{"n_head": 10, "n_kv_head": 10, "norm": "rmsnorm", "init_std_o": 0.0, "train_tokens": 800100000}
MLP neurons of a small language model. Each row is named by its layer, matrix (down: output weights) and neuron, and shows model dimensions 208-303. Each number is 500 + 40 x the weight over its row's rms, rounded and kept within 0 to 999. Numbers have three digits each.
Before each neuron's rows, "raises" lists the tokens whose logits its output raises most directly, leaving later layers aside.

raises: "was ", "were ", "may ", "will ", "could "
L2.down1057:474494503510486504527496530538533488527525514457469576532457476556484467520506585574430498461567542446535481501441544487504511502515544528479478571451465457557523510529461447499557479463550503512550458545529503434562492482473494463475495503576495440538530508499526565510581487493513488531

raises: "Tournament ", "tournament ", "championship ", "team ", "tennis "
L9.down1255:530502533424556505447474582528497486549525531508517504529449486502459515432530483567485488521480466523523498455491492506471488530508576505550448527484511427511479560562500531447501470430470509543534487488512511454467458516558503574564474561408611466553525468453474478511444477508441499490

raises: "with ", "in ", "as ", "apart ", "but "
L4.down9:483511452518518472435479499482440510497482534482499552483452468520491528508500521506482460477476554527437479442475469462550484487469496530484511504474484453516541550570499540482488504478478530577479432449477584503460497554534588468521512607457492509560479499507470493466422481481504478573

raises: "year ", "year", "July", "days ", "month"
L9.down684:504459516502565541537554539436531490492487498519479485528517471450520529460502507517493462510545541553463477463541521444550501547484485438519437408563399532497496578476588483515566539499480512505494475469537493617442483522466443431478441490490480530503532532496509465502500560433607473460

raises: "ways", "affairs ", "ways ", "way", "way "
L2.down821:509518593496458466470506531458530465596493522463519504517491462596476468520480455499465534526533599497467524549576522524499567526491505489449519486498537557524455528553498525483592541507498478543622500422516510568473560476467499543507478598504484500470500532507513519532525517579510449485

raises: "daughter ", "ni", "son ", "son", "daughter"
L9.down1171:438503504525496494500484464539448476518556430505480497537466522463605450455543501572485577515543579452475402496491532536556500469504485506454489543483461501500490501527512493461571438508530526473457479462410499497536429513450434474534536481510492531416518549516483543521436536449500544493

raises: "lives ", "tries ", "attempts ", "returns ", "ends "
L9.down686:538524492435514566540515520592528429608429521544517462551537446478491510497414524513544565489501462538503414481548456495543481508516508536532518494490511556413538557523543450516555583301426530512481521548511546519490482434498417532484430539514524576477485446493516594480536457513512469558

raises: "196", "198", "193", "199", "195"
L7.down793:575489557503485464500519498468477481464469441550488526533522501448523503525501576443470483424521510486474509510504453509544438497506448529504476556461518447476455516451512529471600519450527458479465528425551497539514468427481514513468431500485467529539475530533467378496468509542552511505

raises: "debut ", "score ", "scoring ", "play", "play "
L5.down534:500522499508533583414500502595461433412526462511488451559449500490404518538507477508492545484435441603491571550489487565537536444480491440538468519444564464586457506507502515475513568505464543520537477473464553486549474481560500555514484461483526470503447483516494460456454552475494523513

raises: "received ", "won ", "served ", "hosted ", "competed "
L9.down189:473541498530567513507575527557532445517512539474451518486549533528417520510428500505539442531490555574414443527503511536527563528495512440506546446508509542507480499514464473537480486501519482568428397586475538506472503513474451544494499601547458472515523460574524537455527522524486532469

raises: "ways ", "ways", "views ", "orders ", "services "
L7.down1036:478466526514493547470408535553468495518446464517535533491523494493572533479475453482468501514411439489505515481505498443531490488484478554524490452454479595428458467537537544495498508515524463502544493577504501470491456475512497561572426535446555518535469490464516581471542520513526459493

raises: "ings", "ings ", "ery ", "ing", "ers"
L4.down1053:494481533500481525577553476446566547458480497510469522540481490616470455537453432412504436461600542426478518507523510536497570536467505462537503471524539543508487524547525520482481502506438410502489469515473501461551509537584533556477567469456534490550518425492529501423512474516538563505